config.yaml
n_layer: 16
d_model: 192
n_head: 3
n_kv_head: 1
head_dim: 64
d_mlp: 640
vocab_size: 2048
activation: "swiglu"
norm: "rmsnorm"
norm_place: "pre"
norm_eps: 1e-06
positions: "rope"
rope_base: 10000.0
rope_fraction: 1.0
qk_norm: true
attn_scale: 0.125
bias: "none"
tie_embeddings: false
parallel_block: false
init: "uniform"
init_std_qkv: 0.0496
init_std_o: 0.0
init_std_up: 0.0496
init_std_down: 0.0
optimizer: "adamw"
lr: 0.00328
beta1: 0.9
beta2: 0.98
weight_decay: 0.097
lr_head: 0.00555
grad_clip: 1.0
warmup_steps: 351
schedule: "wsd"
decay_fraction: 0.91
decay_shape: "linear"
final_lr_fraction: 0.0
batch_tokens: 131072
seq_len: 1024
doc_mask: true
train_tokens: 492300000
steps: 3756
dataset: "wikipedia_en"
MLP neurons of a small language model. Each row is named by its layer, matrix (down: output weights) and neuron, and shows model dimensions 48-143. Each number is 500 + 40 x the weight over its row's rms, rounded and kept within 0 to 999. Numbers have three digits each. A neuron's up and down rows have the sign that makes its largest values positive.
After each neuron's rows, "fires before" lists the tokens most often just after its 100 highest values on Wikipedia text that the model never trained on.

L12.down31:475504418515441491532563574619545568468449490521506551531560481501499511456440465564505599540552524433495490523484498533530460542492487535424494498504479453543489466498511498511533419479462539539542521445561515518577527523493561584495557472496467499459535470475526503489463551451493483530
fires before: ".", ",", "0.0", "%"

L6.down261:460544483478470513472527467482493543487497521428471488539426507471486483463486500501525413459524537531474447532443533417559498548497516524550527509540516535555479566498489475407474469426478469505557452440562562359469512402509531525474536510471466560512486486534539525495487460462496531506
fires before: "er", " of", "west", "-", " co"

L3.down184:455521483421434519467482460524505444578534481541524441496478516520558532610467473541519565505500573554468452459525538512506508520485537581501546532481465481502538423452466473495535511450600540568519590479507490533514559454554519579536518457443537464480510537441502540541445539424408575545
fires before: "il", "di", "d", "c", "ting", "z"

L3.down29:529516552580509485483487492536469578520463491535500471542521604490532546488476473482520514501461515599551474502460453479492565556519556528521506546430501452468527460499491533455535511537522420445462498532467566496555548407460500493498476529504500498499540479477454532480508537494538558479
fires before: "ack", "ad", "ade", "e", "y", "as"

L4.down135:464531537471474553471455511489530513500502506456512525438475501544475565506456507597437658488469501492568467442510532482554477415513490543452457450527533513526506499443537486463461481522471529470488458497510498500513534515569394537475505511536520576491397459503510516483494449539508506470
fires before: "ttle", "ction", "par", "cur", "e", "at"

L2.down279:605517587483467545546491502523516495458519488568437504535553453480489452515531452521463603483477502465452502472495481495534526497514516596559476540507476507436564491508485539546473490493496540487538479518481565520552468557496637604532420520472463530521469580542477506543566518584500455482
fires before: "5", "8", "4", "2", "00", "7"

L11.down182:561430547546496533528433478539529449524433530504543544577542495440500505526485485488523510457487538525526514447477475525531536497566518417482463498577484505554548567461455472536470549560437550544501486514530573462547472492566522561446559575531384467532484473465487566507480546458548505512
fires before: "al", "c", "g", "ous", "o", "or"

L10.down587:517458499440484458474514540443499549471511502529478534554500512597491554429525499548510470567494448582477482534588540443552479406501527522469509471477496415526493449493527548484558517532454424537511524496574529470527492541488469549495526540453507496496501531419499476426514540472388462390
fires before: "s", "t", "ical"

L10.down567:491473498518507570444584484492439444506503599437489522546527482559417446536443484454467485472490526508545474431578557528539462498485562513488476524495492509491487532575510523443536472439521516523427461479458542561466467515495442540464487448477454505449485493452506508544506517501426524573
fires before: "al", "er", "d", "ction", "ol", "field"

L7.down93:504474453495453523560523496483517471519491514506428455505477519461509453522491494458553455550499486434503469545553570493498542496528575459495528507490578499534501539483485490487498430539527481517629590487494535528472457456500488504559533518446414500468548479532532443468469453540507428453
fires before: "om", "d", "field", "op", "y", " K"

L13.down136:536526476509553532532535427483465479479473554457485408574511508464539490475511542529484612505520495631505482456507465490486483501464569519562448543462480503504526451484471525501488463458502510500516515458418531517429514512483439530481453463490505474411455519451549478519494524466471540575
fires before: "e", "I", "in", "u", "el", "o"

L13.down188:512510473498533537532513450520534539500533546519546538484445539475518530470577516494560493610497482401442480498478522543505490512420624491467446453527406534505469439412533487510547575499484465533508474521505505537532520477565444471566497521508529404497510495566510502480444422480484558460
fires before: "ed", "ment", "s", "ig", "ing", " the"

L13.down239:542489514520529502545425452501483449530522531563499489550508511567552492497559546499530495506461560488543508505514574481494461498539547475519505591547519568501453513544429432540431469486514488517520547527501510483478515573465521446475531376478474477541484505431492493489499449482501530497
fires before: "e", "y", "ies", "es", "ad"

L13.down229:448435487531545511523479504608525466487575472415547551568425487517416473487512562476497509539434552573518527471479551515521555484534444530480574504510567493475484485507528490463471432444533470496517518525446541479533459500549529520504512539642498511488512523551530520477503534487463522518
fires before: "b", "il", "di", "ting", "c"

L2.down137:593448519462538463514462468490533534488547565497478493539498556582509481497519511496494605409491513554546541540423412492454485554562509492515449537592539482446448462561545458503582561455509469420524495509532563545515520504520534557504561485519528550455440511497512506523533491514506494524
fires before: "\n", " was", "B", "L", "American"

L12.down417:503502514498461483521486449494450526461460500559441512513460476513496449560518477414462511481525544564567497521577517485437451455505497409512520432474521576489539541589447531596534497411485528514540512518495538454452550490496587511431573542543491438583494522494501465482567426496529475473
fires before: "y", "t", "es", "ation", "ator"

L12.down443:558554443439488554494517530484501504506472459551545547502453515508536411486476520513505430491475604518514564531496475578529515491469522506491559479487486566491461591477564522565529514505527446511490498459538443467529502459538546515445489581507472482464485530492553488526486532550548525486
fires before: " to"

L10.down595:465516508490481523513410438521522456483465519476415508562522526502551548466532525528516397502466507547551585504492546443557478531560524496544516503499475482525459571495461449556506494569426503468557530466500612535468526372483478519502508532493512510579514561486473537492482544607475509487
fires before: "et", "os", "al", "le", "o"

L12.down612:461468446488413499444471559555433558537503485549470479567556508495450522479514439515450489510491504448489511514566522466495577459509473483493459507486502567471564517464495516547525431478470459443485497520482493464521559498465583468500452521483551567548457509617453514538467489522488509549
fires before: " as", " with", " by", " in", " to", "ing"

L13.down299:492462535404489442432482547465431596509426520484582487493511516559547472428520489468569529471436491580473509515442509503533527546527546507587456477443541523505467524549538503551538467523517476517498529548538508452501482443532540521498451480488495488415451435558464563440531526487527541498
fires before: "s", "f", "ary", "ist"

L11.down218:472470478509485510501519448506517439527534559588557540471513477450532502550493605505483312483497516435564518486543478487552515528515408485504479527580501532517564496510482510559476476484418492496472473518493506552534461518482624445492534530527416484507550527485502432453448511474523515502
fires before: " to", "ly", "ated", "n", "nd", "st"

L13.down275:443555432555481431484489576496520496484476516487518559433470473462503545470467451457437560436507539546432498514437506491466467520514480510499434522478571485511543516483454454503512543557464517515535448452501474497489567430532518473409445483545492550521518550483498446494496509471488490460
fires before: "y", "ic", " ", "ist", "ies"

L12.down345:484525473470446553431490460496521530490527549502470499469527482559458547486559555523504362435479491486488584536409425479482546461442498496478483498471507493476488473477496510574531499542514471517471547468520511504560420535526505499552435506440468477439503511445479444551525475520468542463
fires before: "s", "ct", "bu", "mb", "d"

L2.down225:565455523549526471468469530537527522519514520506515518491455551553530509523574481539467518506447493584453486447522500486516474496543524530501456437552506497504541576467490451510474509521479487458509491490528544458487488507464509469453491524511460431535455508491459499514487461536528503492
fires before: " of", "s", "ic", "ner", "ies"

L12.down392:557564509554437499478387498499546482462554488486423547470547497536544544549494488429507588519526503469454549526432509502523499459508472483472404534499578574484583401458546487538473492442487467562525514477464517459506478498487535495494545485585525510530510521534432484500426525423461477510
fires before: "\n", "ly", "==="

L12.down515:495488435527444501580565464539484506464524463510555567565498530533531493488518531595429468538474527376561493503531502498550545449475506494547521501483588406516505466502622475438432475480525488547501486544516497500564551453483498463492504526519517474587469510550530503456514489506508557514
fires before: "s", "ed", " to", "ant", " of"

L13.down194:592512509566525508467464496627503463491504530544530482477458460446544489473538525509544423507431513549563502456503457429531456468561524497575486538536480455489526476491475528447559525537474473469579500493451482496481438497571592503501478465561532465552554494556432547456458423496474424488
fires before: "il", "air", "ic", "ine", "em", "ie"

L13.down25:531468440466575470509469525516465529524525475497522595502505429457557469515557443469497538482540493496557529544503397534484542483505438485441533515542442462426510507495502483541533523499482482518430532546511500569547558429404512481525563492513496501496483512536510539518504479546547525441
fires before: ","

L10.down488:487475490464488490532479520428442450479443605590507523513462558535495545539422451489437514507520461482546476484527552534436484494495553526542447572463498506553477461457463446498477589527491486547588555466539476550584547477437479492453545519532526518527503522495488495513505551490497461526
fires before: "\n", " The", " In"

L6.down418:517507539431503472521466471496459500468488477512554518577507476455538511551526525510496561540508536558461524578575490460534510512481488556516507456546433452563526510498437483451516499489552567544449483468414530514515587492484444494413513454519506501536460434544436464508484527516542525516
fires before: "y", "ist", "ic", ",", "th", "ed"

L13.down355:442441471548463512495506483541498488515491512455518472497537437475482511509485443435556515509454508477470526485485460497453440419508530579492477498444460490453550454462516548462565449467500509493556507560492451533471496515515454488520455487407531434573508419555514505534504487509517517565
fires before: "in", " in", "ing", " by"

L10.down260:514553495480450475505447478494551426507524512514454529476498538377514517484504525522526436539543552539505441503420569505467547520448480506507539504477506492500487494506472522495448492471512465490558457519526512494551508540453524490460580483555494523497427521463569536552510487490524429452
fires before: "al", "ar", "ary", "\n", "um", "ated"

L13.down584:528475499531404403495533505404480532493503465500495490547508550527474510516591542453504461496473545488500474514533426536471491413521505508548495517441442501494482539532532561453515500510478469512534532452513470475459531463526514575526548526517556457581481454509478496469533495499483476533
fires before: "t", "==", "id", " of", "ed", "ic"

L13.down578:553513573509492483411482517496461555542481495548433485501453550502487569503464531536489404543552533547416497498495544465547460511498471428517511454574382585472534548531524524452457481504468497510521452508479436532525448544506549526504514457506476511525427489509478484498564517473527513454
fires before: "\n", "fer"

L13.down387:548434444494432508547473442535466524451514552482560521558505487520577422499480503477486505511501459343451511488528501484469478524485433552505475523463507537499486433564475451607512512433491439509436555514516485461483505504437581531478573523459452436597485552575486508488539484483544481528
fires before: "\n", "u", "er", "ur", "ed"

L6.down621:468583495556484543494469435491524502432477504518534443502471519510588474485524500516459515532418460527508485571510492456540487452445502488467472501468438464502482508543527434456533515420523558551480442486445497516525525467443478378518456486504463491546497545566466410434520538481512466510
fires before: "er", "e", "en", "n", "ed", "i"

L13.down271:475525497483390498467509539566446519488532542521521469520525490507504442435416515577472469553480527526483488482505530462580519504483548570509472451525505466536478417470484462530561509504518525484466467505491536560479513424490562461470458521545505461534505473504489483567448501469540532474
fires before: "."

L2.down518:476478587542505479491475427473508550554518548477468490522468529476540428529480489510460494538453477453533483514482527447557496514517487547493550524522530492470553458491516466541536477545496487553490514614493601502512504462476519506488511559467399461516463479472511520443470508481537468535
fires before: "d", "s", "chi", "ke", "z"

L2.down231:490544475509490553491444465511490512570543475617520473574523527470441465439500475506465373504521475569515504537543528415490543525425450480434538516519486517508596549507473537531511503479473448481500518512522574522543503546558447463567499502486504546531508533476445475445470505490499534504
fires before: "\n", " is", " the", "e"

L2.down460:521484521461529509516475432499491510452522526493482508491437519559528477499527461475532525577440472537409577418455555506490496515522528538418526524516447517497463539506430582447470476450516574525433431439553484512482550535469521553469589530489500531538518503486554515541491484467530529579
fires before: "\n", "===", "The", "-", "In"

L12.down399:509475508532576512454519549525508509502496486552509473548478411540494462561516506470546437531511506525533452444495517523501429544525608520523513470513568562547503524500506476398506469537433448534536541503516463528500498509525467473512564474505519537427450481468482516487441426520483540512
fires before: " of", "==", " and", ",", ".", "al"

L12.down80:522456486520520422508472494429489488522498418466501495493518504494461525584543410487528429456484457456570539419478528470551476484494594464541457474515507514459558547539521475492564525419519476410423413445569503517458442446519518506520546523512510498507499515472527475499485468490476440478
fires before: "\n", "ic", "ct", "at", "s"

L11.down350:552483446510509516428464530482445465469506500451513505577489437508481517493536479521503473535510493421477468523544500458475522515467486515419515451491404445474479538476497536500502505555530472549533523562411569476428516486526504497479503491635470525416521531462491545525464501513526485495
fires before: "\n", "s", "le", "z", "ive"

L13.down259:462525470535496509466472510476488471520561491564555408431447454445476505564516445482425514477561500503527491507533510437486455513506481521440504550480446517462503467482538483522517408498497509477557503543448400477541509463573464483477447492469421487505475534509516496508485504500548474532
fires before: " to", ",", "s", " until"

L4.down278:481516490558497569409515482492504499457502540445555460501545563474472495416534528468496446424473526443505475576502537550484543537454513446448515476481561535515501426550539512461549465524484475475482537473433515587546524509532473473486441507565476557501485490499483512507553507504438505494
fires before: " be", " not", "d", "or", "c", " "

L2.down145:492521557470517537495518462522523544483486470545545514465539525498504486438543556485496578507560461557472426560437482522534513408473481490482531497519473411474476526586546512436505489480460433436429421472520483486519479513571502511519525444472519495460503533542543508500467465506546480513
fires before: "\n", "B", "25"

L2.down340:472556499536477492512497532505490543470590568506487532518485540529483430484533462538521486448478524518538497519440515506500508481523542527494452409499466540525521531483496514543422534493458556516485479423490550486491466447544501475485611504514527498474525533482515509446546493454488541533
fires before: " as", " to", " in", " on", " by", " for"

L12.down501:479454465441574452480484543433494559499487509540463424443466467504500470494525499479516504531530434586496439481548431543465458634465450456445568526447509472569480425489553530515494517531475543495519446543527468541455448504473500445398444542471475512537499512520460516556478450496500488556
fires before: " W", " A", " D", " L", "od", "ad"

L3.down449:436456520549484514458511496439508482523440539409533506572503521558478571537558491575516490550522490514534497389456481487484507486487486457462490447517518506435494499517512436481553510480456465461484545449466527465452436529484430539546555498498504533428497567490543438418472491546573472536
fires before: "an", "ver", "d", " of", "od"

L13.down411:467387519497571487509505475471474514409513487420461424461449549465519590492540497468510576508498530414507543523518473553487552496494539429494489458480509528497512482514509506531543502549481385476486462537513531457477442498383494476521509397516465515509544465445512480435526522376475522514
fires before: "ley", "t", "ton", "ator"

L6.down246:512463327476504479519502502555424535487501563468578548529481513495470430528452476571478541503440450521499505477540533477491457598491503497440555525565488500535480486490512474497503500546529490542456507464457492507493465509476471515486487488424493507519470465521476493450450496508439493560
fires before: "\n", " Party"

L4.down544:511537551514466459425410455539494524491496496559523529461503452530520509526496530589575606415484519518513467544562442537506519502441502517539448492577503459475505405476482488484522526501474494517480502511483478467516578485512506470466554475470514493494478456473437576463453515522486491506
fires before: "ri", "tic", "ch", "gin", "ia", "row"

L6.down419:505496491482438440481498546517445516485467492418536486565500503494537464442495516536473529476441477545468455504548443564460483475506510480515547431438443529499495517407431457528470493509569556525477470507572446538526567534520471503483516483520494544503438485584485589452537506559536502431
fires before: "==", "In", "===", "H", "On"

L12.down221:465538484388548513496525378480501554470490515488419498547489479537502456459555449466501433495557509481532563522485475504486571449500480389498507499582438505466533500483529545497505501529448478530524463549488496522484437455516509468457465568586586526512462503436462490472493443511493487558
fires before: "-", "s", "|", "z", "or", "Release"

L12.down120:536481524471525483445560569472453457538495495414491455469512455542454530530512473460511525512540527545581500525450505486516424523501533497540446477473475568485511550466483559466528474501502535431529489450542511487455495548555518549581542490521593516510502521553558521483579554528527491565
fires before: "w", "ar", "at", "ight", "ver", "it"

L13.down424:499603470464461531525519538472504445484407546573582540520523451492491500523472474511531512472517493562496550489492540515491477473533509485468549534562512488548506610493483511518518487518493508485533490498429491511467597506522545540580482512486417485476538493474531468432456489535530531530
fires before: ".", ",", "'", ";", "s", " and"

L2.down140:476577534558507479508458533512550534517459480398513537441530453417502501522537523510471615563422510493483462488431466420455459537514497572533431555502460557492492506460475465474509508473478451522495572561502492513535515546460568531489501481461510506470478463514473452447478521543550550469
fires before: "=", "==", "===", "In"

L12.down395:538517558474508549445544522499530466478481518453509501495436456477486503505383481531495610479452554625500560492506486494544519481497598538560520445507449503515440466472543464498460527467528555550584531427452457553531537507543481500464552528465539493496467514531546575529497503493522496473
fires before: "\n", " He", " She", " The", " In", " "

L4.down299:491620514494461546539509484519594542558552476435529492474535547528434547567479507552515482629465491508578532462435466462475562500523464529536587525476551568469558498530503498495526430499537525501504483506490519506531493423473520533439496449543491549488474405552564492498463507468475566512
fires before: "\n", "born", " was", ")"

L6.down262:500480467479459518528465472495509478470449444506515450543471453397487516485456470529452451452514500545471507474454466485482490555551533496550486508490474510507465478480501501476465495467474538429512514521524498537565529524527560521465454498437505484498436532535539499436518496401524417515
fires before: "\n", " He", " The", " It"

L3.down36:503553520573496548449507532463528573473522527513506521471473468508547572556518501522458505505615447488529512506560523520556543509529560524427579504520427511511488484525478561487516478483512503522525553441518508503472480485534513601498595518550500535508485552498567500536478533566510464558
fires before: "ed", "en", "d", "an", "ly"

L4.down405:519465482445445530488521452506478513545432526498498569418558482539480535527530494520549453491528541511470525492435454495410399525515502460508512437439498542552517548532506496517498466454518537434502482497458523463414425501481466426485538453507518491517493558506538563504464450537473501488
fires before: "\n", ","

L2.down95:557476521474491492562546567468540471462413500536474510494464507549484444501479513529440505559532537562565479496507501535480521547497499497452466538526468525493438492512511466507492469441478477493555541492523452488517485566492512511460521502534546466532498455510507463513440511582434527475
fires before: "s", "\n", "ian", " a", " of"

L10.down132:512468444565508499463484530497522578473431589481526568552519500540471504502489516442551428488499525559452453486512482541484495489491445492497531473460434449494449492467505465497539534534512504473521461477458487479470532596595485512497461450520584512461477513565460483487498488511510514535
fires before: "\n", "ed", "ing", "-", "ance"

L4.down420:461497452397497453429566586469526520521492548500527501515389489522517502505539445543473532512536534576515513484517563481530462417585510594527504448550573482514538455506467486532557473550483550484562516471549575463526476513466539539473511498522485467534474484466473526483486507487570522463
fires before: "\n"

L3.down580:495441490527471412524508508496496514480524525435504532535513412487431423514467492470512406493551509437462506446431463472497514494464510497471551532484419468543565461472468471448486482462482457514558459459543444543482520427538467474473514485468486491453465449552445433474482485515468520508
fires before: "-", "ong", "\n", ".", ","

L12.down625:516519541574505463470497541483440437480506483548534467472494490538507497477463549482503473514464456609578520449530534487535566488454451539510448540515478477539516466512446527514499518490497464489559408503488453512533455469485393486412534512474387513416542517536556466453498496517422471532
fires before: "al", ".", "an", "d"

L4.down596:469479542471493556466492539541507508531494514490538504532452494499568512530577509525494589605450478540507470448537482480458586553515534575478546540444478549433470546413410519503527484466495484482536499528503537493470468473523496438476506501558503499501537441511475478483512490484462582474
fires before: "\n", "ing", "ion"

L11.down346:510527460483425493418479485492513492554473541545541511513485509514515547549506478473482605519523511411454487511487497491531516415543525495505453461633532533454485497507518498520495504517485526472456446513552447572510499498482464522426536457527463544518525536466611485438469453479501490489
fires before: "n", " is"

L10.down351:509482530485549553432554497500533481520468503538481414470514525546475543515521432497634475474493562550465456519505507515577496585488523477569573556494458476531567524434518445495501503485449524373491538561510477539448501506509503587500508458509507519424486495502530516467423554529511511552
fires before: "\n", "d", "s", " the"

L4.down165:501533462566519521490475539488537463404504502465463513447446553472524526529499450535481504493560513436485485501489531530514461543489553515522521487456494447486536555463485515512601484400506552457481573493519471423543482541507436424460515454513531439499569523492503424564519507502461583563
fires before: "o", "z", "le", "il", "man", "dy"

L13.down519:468513541501452521518510401508529445500482513506475454501455514555530511556412483531495559476541562489510522431495452450545495549490521515513588550536495468452479427520507436594526509528481506548455536487527532485549436509535495429495571517492521500489521576453553536554528513466488515477
fires before: "\n", " The", " In", " As"

L12.down431:466529506469533471510533486566457463512544499458475449441543509546456522545482532510569525497526559441555485528501497430579481485475495464488524504536513491555438451468527476548545500528461524424468507491485501461456539489526501576487568578473504414596510540546578518522456505438526507492
fires before: "ed", "er", "able", ")"

L12.down84:501445465571495497456512499440513531478465490476563472502471468557496435532458483514521496515515529480472390517560544466530479528461474514504563500485516554418470522485555565492549543477498478491477414483433552413509439469497506539518410442545521548582488529514490604512497546563477464470
fires before: "d", " as", "st", "ce", "b", "il"

L3.down354:431511496502543500479524455499524477481563500494447545516510473536537467505378561580471488507495510491518509496526515525497464470447564534532478526481548488524490423488477563540398452455516456525479446510476536452389508446498567553550535551475458488463447473489447580550410514490466449501
fires before: "k", "th", ".", "S", "P", "d"

L3.down235:502501508477445483479460553482509504533452505581512529467555513478561518452536547553476610471478502528594532494511538551535514489493519472472492525517458502528448581462508458491532501472470492458444422524558515478552443520481469528504458454414481491526521537402520474537512483565466485451
fires before: "\n", "e", "ur"

L12.down61:593501462470529524480543486461494438478555526461533569514525492461491509498453530538489540517421469519530476499566484536539520527377432490495526464477483547457533523536544539553520459494522495463474545493494549484512519492492474465499553424475503471499461505433555513429481546461460503497
fires before: "\n", "S", "born", "American", "d", "a"

L10.down64:533555541503466480508526534478495451502401424545498494543525475494505519498587488496453466512560442494524520475518459426504532428487454448515484442435470503542464519493429570506519454506517439461500509458516572465570464486520528436516504538519495453533592484491440485480576503563518469479
fires before: "e", "ity", "ic", "ation", "y", "ite"

L4.down432:447511496510527603594546454563433501517474503456486474549545563458481512459475498425453612505465498519535499511435504441523546517506513509511424477505392533518475547611532532580493545455544460535455498494475533572480581464416474456528505493499523536485505508551511485456478457496468538537
fires before: ".", "er", "i", "im", "_{", "ed"

L12.down435:480512531540551479508459466498536459531519487466524492477546540500501505514432474465452487492560536563493491491529453413464496524522486455584546512466467548547486430520538588528557540492538465480470446500541512557550405448508512483471455539487528525526499458463533431491528528474543544553
fires before: "\n", " "

L12.down584:546488511462466500498499482524478499491442453442498502462539476559506513498413452525509502555473520468464567497457450566536512469491448531471522450469530530491539411535502524463451442549485474510476508496526475477475499555557452475436480530564489528632553522492464516530552528447393519522
fires before: "\n", "-", "===", "==", "The"

L2.down533:500465485465406525488496523494507534481541505453519518540560508478452472488545481469522591546508509492507534516502508543525503521521555483494532447507468452559496588496466545496488488546559439494460469455485517562492540461535475404525486511566514444487476488515505489447593483481477500516
fires before: " be", " not", "d", "c", " ", "or"

L13.down111:515521517504468532452411511452463445487444451525544562426469456474476505497524524454466468482524505413531489512521516555502560485532517490509508508473485546560465424523527509556472494481507496483489522462482511549541522480511505464503547554524463474480539494538534489509529471496484541480
fires before: "e", "ation", "tion", "es", "t", "ce"

L6.down272:528476435434495479531482482491486468462460532440529497557446547480421516479482478542456556517518473612490539488448497510488510490510612503536491532565523500509483545464486468491461520438445493469527499430497507588572547519533524513451515530487506518514449518496577549447530458387510445492
fires before: "\n", " The", " In", " He"

L7.down587:461493480479484465473524444557516524484411469462480514499476537491507477501543456527503542550498545497439504476527530481498485451573517506519408538502575477492597526510422445438557466518475537535520439485425485471520531471520450474486446504465461531525478394473444536405491520484518487511
fires before: "om", "d", "op"

L3.down395:491509512517520531497553488473501462561494506393477507453438470506497527532605522531473577465493526559502562448523519441526435508504530536515528429529522552486490555498465521429523485456497474475513531442503495510513488436423573536512549529487534548455484550491513498506547447540540481475
fires before: "ly", "en", "way", " School", "est", "er"

L13.down633:514511504410573524496501467592476481507496510439435453478462433480542533483353527501521503508548524592495479530439502502517532478511526575517544494503528475504520475508568527518472522491484490493505468497515523490518557503535477509464478532531456516549517506474505457416460457526516516521
fires before: " 0", " ", " 1", "\n", " 3", " 4"